config.toml
d_model = 640
n_head = 10
norm = "layernorm"
attn_scale = 0.125
bias = "all"
lr = 0.00063
warmup_steps = 312
train_tokens = 900600000
MLP neurons of a small language model. Each row is named by its layer, matrix (down: output weights) and neuron, and shows model dimensions 0-212. Each number is 128 + 24 x the weight over its row's rms, rounded and kept within 0 to 255. Numbers have three digits each.
A block is one neuron, or neurons of one layer that tend to fire together. After each block is what it responds to, as a language model described it from the Wikipedia text at the highest values.

L4.down831:154127151198122102113140093143101140060134140080115102175128142147108136139114108114169114104139123165163189129135130113120154089126117096086117148164121144124096142163132115096084138174121159130138158118130151115114121116121128092153147112159120119095121114103134132125118138120100134138125106121134120140138142174135122114118131121149127135144108120106107118152157162122148155132145128130172084152126120107131092132122143125106132144145141108135150142141145146125148102122163129148111139069151130098157139071143173135091156138108112144152150130153097117137107112166121115155132099098143146125108133111156121123132158126150137091107131126
L4.down1390:118151084095166145099089130122161140143127107114115102107096121134152139094105107155116123062163114128139151125088115087122155140107169143137162168118160089145132151129120099126148140142180141130090147092139091139155108097152130154095154137142105103122131140135165155134141067127099169125129107141123161152131122136122118133113144118109162142094098118153154146083110134169175086121128124162136112136115116146152109119088118137123153141147091098150124112170166101128123146139159113162156149172162120145101177102097148119138149087087092105065147120126155104124141123142138093133091125133134130148149162107135128137103135121125107141103137102
L4.down1755:113131082135126099128156123115164142142147138111110083118116107126108136120096112168170133179060151081092122127110140184119112124106154119122112150151128163133138116121163103151112104158082103127114168100135101167099146151125150165152124115111141107126128149108132121147166118110154128075100108158138164096123098099110140099117165120128093148067106136147118121101178147146079065134097091124129121124105122125142108089105135107121130158110162084112116167136123109127139163105139112096158123129124153107095193089113126135145143115132119158089118159111153151117120117156134145111115112117138131161148142111145099128115142144169135108143112126
L4.down1794:107134117142142119102136136152080107121115133121118093108101101188127115112128090091130129152144114128113137160139080082145150086132106114117119124167141131118122127162130138084107105163131154128147163181102075111122130164118110113111195082106133119095133123146122116125138106102109164127115110135126098160145155126135117118076139126117158124128092148159135125136166139087149144153139176141149129195116073131148154109104152125127146132162126122164094133117164152135140115108155189155108140092093126172106135108157126130093123117136101086138145133160098108126128110140148104061142139162119096142082144138093121107111121101139112121141105099
Responds to: Sentence subject onset

L2.down2062:148108109109172144123146138093108101074101094119105140090089110127123130123100158197155142127173133132126119133116134169152099143150147163142144202128146157153126112141098131139106135163095074111143097127106117132143102106089152127123084107143107104140156078139138138121121102108118097108148143148082111172170118115111157121155124129113135117114101086136174146104141143145176069148155118175109135121128143142126156151098128111132145108152101145140149132099146102166125116132116121096131130115153128147171149152106149150168126098150110148142143156133109115085134098114152111111161149124109187151132141109145099134106095143178093133072135108
Responds to: Pre-verb infinitive "to"

L5.down27:108144093152143129139114150135105148100099167106169100124137151142163151135172106126146129088132144148175086117166152090125087128118103125131128126157111167143098143153104135129124158207106115143124106158154110137146150181133137152169132139100129089101164106172101081101120155099070121127110071114161096151129123104122137128118132087098154131164100083166150155147111101129124128090133127118121117149160164133099105132132120116137132140105126154153156152128152126119093142141132103106104109129114150114143168103132136135128138162080120127137100140117131129156124175096103128134144128133144107082116113095162099157155139167124141128082162117
L5.down161:091133143089143152161115159104137127129116105131156127157127101110202128139106114121155124106119124099112165125145189109148117109144122165147136169165087152154134091121124108119147131162125149114140156169146105119127131134144094108095112131132131133118171163147148131101127111109108185073099128140096110188153122120146155172121165122125149104164155105125138114116130127155157120154091131126109131137165095159134110141147104130137177128153122109148132128107119077171111160099089149165113159074117106106085150151139134148107109137109142124116166142110102146113130127117141089106095173158125153102095101108164089129117104156158158109097155106
L5.down174:119137150125123133176086160129112116119135087146128169131130171150161104117146118157132116131123125145116175072161142074143105137097117133118139146108133154123111143161101157116112155114124125103140124149139110136120127099129139118166104144144142137147102114106155141103123117084118194141140128164126118142136105069081091157153136127067176157141144152132140131125127124137168138082105114129132135086197135087082165124154131112153084118117111159130120141139121104140105153126087168118095122162123124139116131131144141129137118122127123142133155107155142166117108090058109173110124140134129139169142160137125141101151168095131096121109088111
L5.down302:121126096111139132148121140150112126098113147144111101163123148115156143111144118155153096142156113144136126131121110139134095162116095110151135149144131118105139108084106118134097130137135125126179145134164103150113176128124152139112117095139110130126157107123148167119113079114068148133124137133054119173138099189105160167149113084075160126125090145130145138053127105113152150158117073174126120154098134122131100121097114134101184114122148155127138132159144081152154124141134091097165169131132137189099172088151089114101156138131100088123104126142133104119141138166104090097156115151110116110153124113149142083069062149135143151119144118
L5.down501:120121146113113117148159180137127133124113140117133116156124154123109142110141167158162065141161135176098151109171144114141072142159129080133126126122105129119112159127103124148101151146118147127137098094127124126112120133143151153139140126107177097138140142094127131156126140105133101133094120145126117133153142123078119131150124143110128128141083114134123170112153164154142099142160133140150102117108119144165119146094133141140111153114139137139092108163131123148127139162117150121139121147110175232148161095180128102135152137124120173119141078143112115122130089141108122134164164122150098161145118109155100109125115167137166154156129136
L5.down681:114101136134129119180134123127147152061105151114188143109123112113152124140116160132156147130164139117125141111190124125138086128124093109104122120099127104153100131131127139133145117134138173094153133149123144170153129116115118109155123168110136114105129098105099102139111113119115110106127101138161138116122154074109148132105115113095147131118129092112164172156093174138167148093147091107150113123148110137152141126140124124068133169116143109129140120114125112155150120124143149107084117131123110198112127117158142138088144155133117131077170135143146117093094113118127155159143098102150128128125089139128164104137112155092143133133151183
L5.down1036:119118167132170125136100157132164125099098116122141119119143149161134113155168155117171090128114096187137184109128168087142112126162147165112171164167132106120124145139143115134150138132127149200159120162158132121123108160127145109158102124106129147107107156101137144081112103147117081125097090112142115158111084138099135138156167100117133135139148075112148138145125147143122092151150143094115155092117133112139090150149138154123102176090155093108125137137125102114125139130131158106181142142133146069162130127102139100147116153124149097112122142132148134148146094120104110152124152104129111126137093140110137151112128112127127145123119138
L5.down1127:133113118121176102141135092135127142109139116098090130123153141108096130140113165108128104110126139152166129101133134107120128149124181168147124204123187099118094153171176139165155155103109128137092163133181165119167108132160128130151132185106142113120082129110170128174117151134092149099116136165151147119095105145091086102061143146130129139135145136113156123118168141102154099118127131152150101112107140130110118140071146176154095102096134079128158125165156114151130106116138164165136133150128171126127117119118136125157118137130082117127080136077089148139099091144102155129135124109111116097140143148139124104146128098091134123115147123
L5.down1269:126132076124118116127175109119108120133125122157131190119116139112132092110097116142149150166112146162104107166135093142133130120106175100152097117126108137138124175120130085141114160159128145107102120109109137105099125124115071157152123103107115135126141105091133112124106157102177111148194116124083111119180139147176125169123124129128116106100127124140135136091152124144163161136124157107123165126101102128135154122107147102170103127139116150119086146126104115130132101150138138142102130109079170140111134129136114119145109093105142100133122134095148145072138124100136099127112136133114104146137143139134103163151120116110156128092130136
L5.down1550:117080096121137131135170131147107169129130149099138113115119123122106138086136112154114081122166134154132066120118136094137119083135114127142118163157137121131145137161129104144084131131166123137138182128104091169103110115159167110119128114136105089125139138119174119110096131089126121112080136130103093105126085137135130121093172107101123130109123117131144099127177124143124089109122169138106154118151101117116106134123169111132132151102126093126115100181130114122124113110070137105121146127107127219157134090119142133124135110119145145141100155128130120137167130114126085173138166085115176154132148113147113175140137138168139168105126102
L5.down1553:118129114117160165108125189156152118104132154119134187125125151087140138109134123131110108147136112098144107154133116118093124156116152100123187142136128099138128128104159146138128150150132098114142139137134106132107113179101130146139181117118102082160151159140116130142142107114109182141103127124098128125155134157105081146139175112064093147133176123105113123105133130084142170164136126144117147169171111120094113113152143175141143150103114098130144110201135125112108145115129107113140162152181140132115171117132128172126111128154111067134114154163109133121145110137121104107100108098099152123159118161123134093087129122133138148114150095
L5.down1622:144111131119122146149176160129137142108137156123148161162090122149173095122114138161187128116149141124162124144148129125168106122187144152145141122073122144146126143080096127097134095148119128064123167114104112137135150096136104139143118120107151132130188103110144130151097152100110134119189145194092138169131129144122143083158074110110120121130159115078112091146142109124163141134165108161129114160166105159112144123090147188107132131113145154150119120139128090147160103110139146153067127118135111154140130143171129103080163178125135125105129094117091152107089127155082096092144108094184133125125155130181138154116075123130139140114139120
L5.down2121:112113137155130115178101145120147116078116103148175117126080139099091153189123145117163112116104158154135125090126180140142128093146119141145136143117121149148096163148084115101177101124080150115130141137108133096152131132100129130138110100101132102119105118105088147097136180083147112154126100165135094111102132114133137120145092138090133136136124124161140109139126114111134161104149131099114105156153118093076148102116136075165088139136166170128165156134110113124142116117142141130110091108127096121126136120170131124101141179116154143106126166135113144131149114071129089126146179111169127098163114124119117151128114153117160140135139137
L5.down2295:125126128128132126130134155119177119124099139131115143143110097092110123136107175120148080132136092142127151131102110111126122172161124185161148153146132135130119135183157140120129134149120127130170106156162096125106093145118159129133111165125115118118087125095131136077149130128113106075147106129145155182072123149136144140125116115083126124108136105121146107098090117148116129164153119132122158141153093128117142104091148145126135167131138104102092109106108118126085155097124105090165109108170103097175175171132132122131124157142143119097113144131165105090128105104123099152107203122107117141121134164156094123114131139146123131099128129
L5.down2442:111106139122128153128102128092110113145129119113143158123107107124153121134130165122138112075084102103119147080163187115178127167123139120156141132124123124124113119101139149127110159112115137130104119166144086126091120126130127101151153114118106128152144122124130118129149120094157139158154139164100115143114168139110125116161116101119117122136164087095072115115084092123137134139135136128174153143138139127140129138159133164081076120139148129123118148125134138080161098136141131122103123105110078163108134140156144118099140112111152159110131103101115145112095170152115121146152114161128147128134169106119137122103101111139132127121119143
L5.down2539:123129123074160138132112184142146129135139115120106102146148137129134125108124158143105103092110126137118178153109112082151128136166152130125092143167180128101124122163117147124161168126125136137098129117122150143179077111168132101128161134114131096112108155184101126117129134118148115091109118129110141149126118114117157148119145169105174104133067122141162158153117127114177093115146074126085126145116131140170136122119120123119121125163133137148092124104161118157126151139118177131143156121106164145091113130145120100152113124110088203126124143120137131126158117118120124117180109133097117097103171070151108144131169124134120161107121112
Responds to: Clause subject before verb

L4.down445:097146079068098158137100145096151170106081166106094116158092135098157134140152126171130146108158157162141121138113111134109146146151124125129107127145148186154094140123103110133200117146145105139128121137136130099146075149118090132126152146145124090093134094119163106124114121097120106098143144159096134156111127131109134132085095116122132130125121135128131152116124127140163094083102054130165129137125147144154122132197109117133171129107189122119147129148101142121111121142121106134116131119120126151154124145138162159121174103144146099172151126124148115143135121139161195109099129121151156130121119116122061132096139159116171120100142140
L4.down1469:103156038084118185123163180126145127111123130126103124139095135097135108116086113139141148120108102147078132146077169141119138109146170120121152174179097162155102137117161109089158098139135125122115100123059122167089113117158133096088109133113147100161117092164191105131184119127108148087119119121101127147108142126147103117099161180124153148154124116153100147160133113120128152097086147100133151128111051144146122130142164116164172119082124075122163116188154126161110188101122126156126149117133122149121148153121105107141136162143134170121147116162110146156095147133119090145132145103139127118104144106095135140152127134165128112135123071
L4.down2033:107124082093105172131158139078162168092111159100102089144096058102146116175164104131150132134086124135112123130124119179128154108162130142112118119163126204144095115105122117130141107109189147161096161159128138118119087174133118130154171159155156130117112083119200148135117122128089121101186135117091103165139145127136110137127145171152144127141152110119129124111090099118148123158070102149155100130163138135149147129126100111125133123147145136161132104152101173111115132133152083127116143120105102082105164180188143134165163098132119058104142115112126156127159110144129112144108154168162167155152115150163145131125125119064138088119139118
L4.down2053:084118105099132170086134152109116165062081149093126107122110117091122138125137122138138156128137145121116078188117137148134124117150142120125109133163159180144120132144103105118192096101152149155143151124124138115117121108122088128095177141124147106096141119117162094143145103136102144146143120175093151191122142132160134123089136132127184104160133174102161136171112109114171102097120106147201093101124125143144153113149129121158145135148161129103169116120129150110141117129169065179122128094157125062132134174150152137160126072115080129128112146129091120152128136137096097118111123178161115096120109164096138094115110106131126098083115112
Responds to: Line-final markup delimiters

L2.down646:116098077107052188115117181092167160119182132128098124120122141139137132147093116163139123131123146098143123107086091126120105151168096135167139149154128119125135133134111154154169082104094115139134109148126131120115152142168119161139132149135123102167121124126155140137142092124135137108169154142102147075100155131141126135143092116127133113149135136128124096126117113121155100129111104169145153132124166151140087142148111112163098174128126104113107132158091123123116137111106138128110110090175082076158140200127154146178132113139118121121087101125134115157087160125154154129152139159124142157189149135123103165139085162136124140115147113
Responds to: Wiki heading equals signs

L5.down21:138143100120110159132124105108114140139145131113101130120104105106121105150118084128095135136151121129119154120188122143145124128142158135113106101132139139141154115100142175150125116103143119124085105139121106120138146130129089135108111100126091137126110153171121156133112095141106096114154069102144119099129126122126111117138134165165134153143120134099128165146137147095106115131136111144147124098137111133141162140137131127145137131105121141116122154127132078137125119162121116169128149139149151132100127108112124142138130111161096192069109069102165147112102107120134150162144104124116120108147095080173146129127132111121163096095148112
L5.down81:115115092138147133122120138154133129137139126120084097098125104119131105149111106103152169160150118140142133162168122145137140115125142116131107121126156148147116124158153145169141113131145117113149106079109128099099127103128110101104131097142124150101100167133160089151125107150144129096143111123158149072113110115113085094152147143113141121103143136085165138134159124125161099137148132148137194113089120146144151136101174131112103122141131105140071140130123093151102129105154154112142115086092117173113133163175103135089172113132144170151137116117127181096133151156111132145182099180165127085151084122112132156143121135096101128137117165
L5.down193:108111108131131144121103128124119105116118156110141143155107129133125104127103089177117136138106129110106129164135149065150134148099115156152141110100135119103137091123083073113161148130144108169130125161169146130155136126134182139081140124095118118144138135144124105125100129132124125172106117116164122148122101088165163109142109144126125129126112178131120120168122133123113147101155139152148141119130107128140155106131113166114076139141127158108117081102100113116149132155127150132102116084129163154114109104121109139153148132133114144093140142124123148118128141087115130108152171153149136102115129125145160121080114136117144132156111125
L5.down312:128144132167138098104142125137121167107123130096138087148131106152101164113145164143115112126135114117086144121141110110119121156141143105091128140120158150149111125092122157111126162136148148134147120098133139158155125116109129138140096146115144201150091148125155173176103122099126133125136143136148153143116177125139165080122097148131102102124157107080148144149171096140153132181103103155129101112129101153105153098111122120149119121134095114109154151113155111141136080129132161109117134149134143163189147105119124128153112125118077125118125146116122092116073105130142123138119155167159130108140089120138183145156103121138114102144124097
L5.down599:118058117170116108137156128141128102134167134152128127094129153117086104093125091117122146153097156088119159101148111148176090127096115108140145121162119138097120098097133153148148114168119110075109130097125125125165157107129113141128103096090117127150163122116143106137106109115113151139105094117131120118139129108180152085117134136112111084138116114150152163173126121142146105077161135105165174120118064143161155110084154178126131130136133163136163150147114119115116103113165099173092084084140116167124155140171141124105137098100130155082146139130159104134142149144164106108158169103128156120134181124143129138107141116123087110157148136
L5.down962:071101109090130167125118129120133128101109118115107151159137110089146116123092129156149154128085114120145110138120134166134156131151122124108115137135173166097106094122144107139142117095129132141137143104155144114181151149127148142128141140085077120072131126138115110167150117112119167134167130123133155159099114167114110109087179149131096153091137120121140135142115128127160151114106143127175129163134138092129095115098109084122104121144150164151085115143076087126120101143118088126132156166142128020150116132167163158135104122121172138148125120118144112111111119133148140106101103156125187127134109121110153096110139141093134146145119168
L5.down972:131121077096158080142136132142098114126094108126093123079140151136118116136112141094144154124214111115100149091180102169129149105118112123112134083120143117158169104150122165126084141133169135133098131126136108157162103103108141158100145137133140103078098092141112117136173142111116110101143182131120097130126113142142129115114146162172073149108114163073142131150180121120098112123140127151155144136188131104133085120108119121097110131156108128086135147102112153123103121119160120139136098137117176098074121122121166180108162131157121091140127105099096150110119121135104163184125152112143193119083106134098127132091189105113097108117140140
L5.down1129:124141115097097120121138151104130096123139140119158110127127101136103117097174111150146105131145165144149097111168157104159132130110098097184166100150112083080138127167134118130167127121086088147092064121164192099107146131134146143147127129145147087159082115170150145142129161098104113109141079125105151180071121114125150163109138127116135141156136119128128069127116161098140087109072118130141119190163166173127108140144145153154104115127158120156134125148108135130100122121132095181180145161169120052165156201119156138134138147154102161097093107140113128103151133122129162129150155137151127107165130116145074089137117133094147107130127095
L5.down1217:127143110135130095110152156119143162104114112120105129108102104142105098104090118136139110145137099113137116109118131122115104144155120159151134144128105101146103102116172122109147142140147108159083129112136143121102116131146115151143098078090123096104112123106153176127107126094115111154192084157160129114119113132129144114093108154138129138116112142119124170140133152108146103112122122128167136093141255145108102110108151157113137083176137122130117080141152111108148121163143127151114150102122148110118165138126109082140131123146141094155141059138098110126127107181144210117085166135116117135110135132096123102146130152146137148116126133
L5.down1301:124121112175099144162134155125128106135157145169115118088101117117120097095160095120102121129139157149130120109151123103138094107111183144112121147131121117136136143149107153113112145086139120131102163114167126127090165139168099128114179125089115085095107131102110156099150114128152102113155094110138112150139113097082099112119134128104130156158131167170134158084108149098151087127081098185097125118150150094113144150142111125091140113112127165147113124127116135115108137112183097140108175120115124090114149118128112112168177119118153115166159086152123074104089118139160139120165150139161183128132128171113125155080137135107126143078134113
L5.down1488:121133102114163128061117134127114150115099099080091163120098100150127079079149119093112126170104125138144116098142113110098118104125145142118129105100177148119081108129173155111120184114151127152091120094132151137105116132126114153106133114151129134087132144127163137127136147129159167113148084127134159111118101147103135122143169174084177115144124174122155166125132118131143148138109101138139149079155149105170126131127135115141124131141120122089088130108091140129087091144122115122102120122110114099128134126144176131107154108144128124137149085121149137110129118098130162153119145142115156148125119103091096132095146154127126140135152089
L5.down1600:104128110160083134116125144123194098121092143159152094150144091143100106131141136116125127136114129144134152148105146092145136078142120164124155131098131119156111107129120126105133119145096144115165139105181108145114125094169130108138134095133156131140136116112156126169121106111135094142187126097127166150090109084139165120122147131110174110177157110122136149133130112097112116085152164118135145149141222090085109144130145086131170090157164108111168139155143115149119118109144115137074122138131141112137141124113168122135149092134110127081161133167111150120115138091123128144143149138139124150083133113148100146200123105112135102074143085
L5.down1883:123164097090089155126135120117133122112138097076097114120123125130102108093140121117092108115155092124157095092137158109145167092106132152138139124093106169148135126172149150118150135136132125121138155113150096122110078132106141137166127117120127113156130133133138159113182161134087164100116096144140133122138141120112117155100096092114128155088152185110133149110120118169151150150147096136110159161040095148139152134105142149114134110117119096095108147107125178157063140077125136122084129160159126070098131107146137128109139095127130123132110118164144127120144148120105132130116138119116166145142111134143130114125192119166154135146139115
L5.down1887:084090135161121117086118125135132110089172121133122158119129126125162116121119113104128137142109181134144119145149096133118145090145131127123103117124131123100121135107124184113134147105127139104098133104112121121143124122119103139134129096112170134116173145122131138135122114088102108131076117126122128155144135105132142118140095152145127157101114103117128108149159148134134102113126164137132135116126087124106153095113176095142114133125119158169107136108145147156136110129125136136056060113122167239139115161156121153125137151137148118198127131075138180137100161146110110109136154162156147111136127137057125108143152111105132150134152176
L5.down2247:115171119141135134109156128137098119109158132136141106140136111117111138125105117111128113090167112130166142164129119151176106103149138167140143107094093143109140114115150120114106169172109152150133084072149159142112141119143077125092134119099169154139174129117121140094127154150126117139154089168168117092162133144136108081125140146111148144179113134152146109141128116142124134068060137135144115115136116171115152131130126091105114124125113146086154158091149080153139140097121088144109124142119105214148151112122112131088175129084161163109171126128102142142081178122115159113107137121129128051119151112143124080114148140118131125138169159
L5.down2545:120125120128148115133129101089160094115116091130124112134119142105087123111123114156145144112163127145148117118132117154108133120129160121117129114144101111116099128104132112119145172134150154144136145089150129113129123155101135120150155102069154143134156146120171130107116162170116153098129097115112152122113187131138128146120114121181090163170109152128140132139097114092136122138124122120146149133082092162146153126130156115136125126155111128136153103152099125129083176174116072140063116144077131147104089199154126104186152140153117145163098065103144104155109110156120171113113164105142108112124134139106124120104128143126136178127134084
Responds to: Closing heading delimiters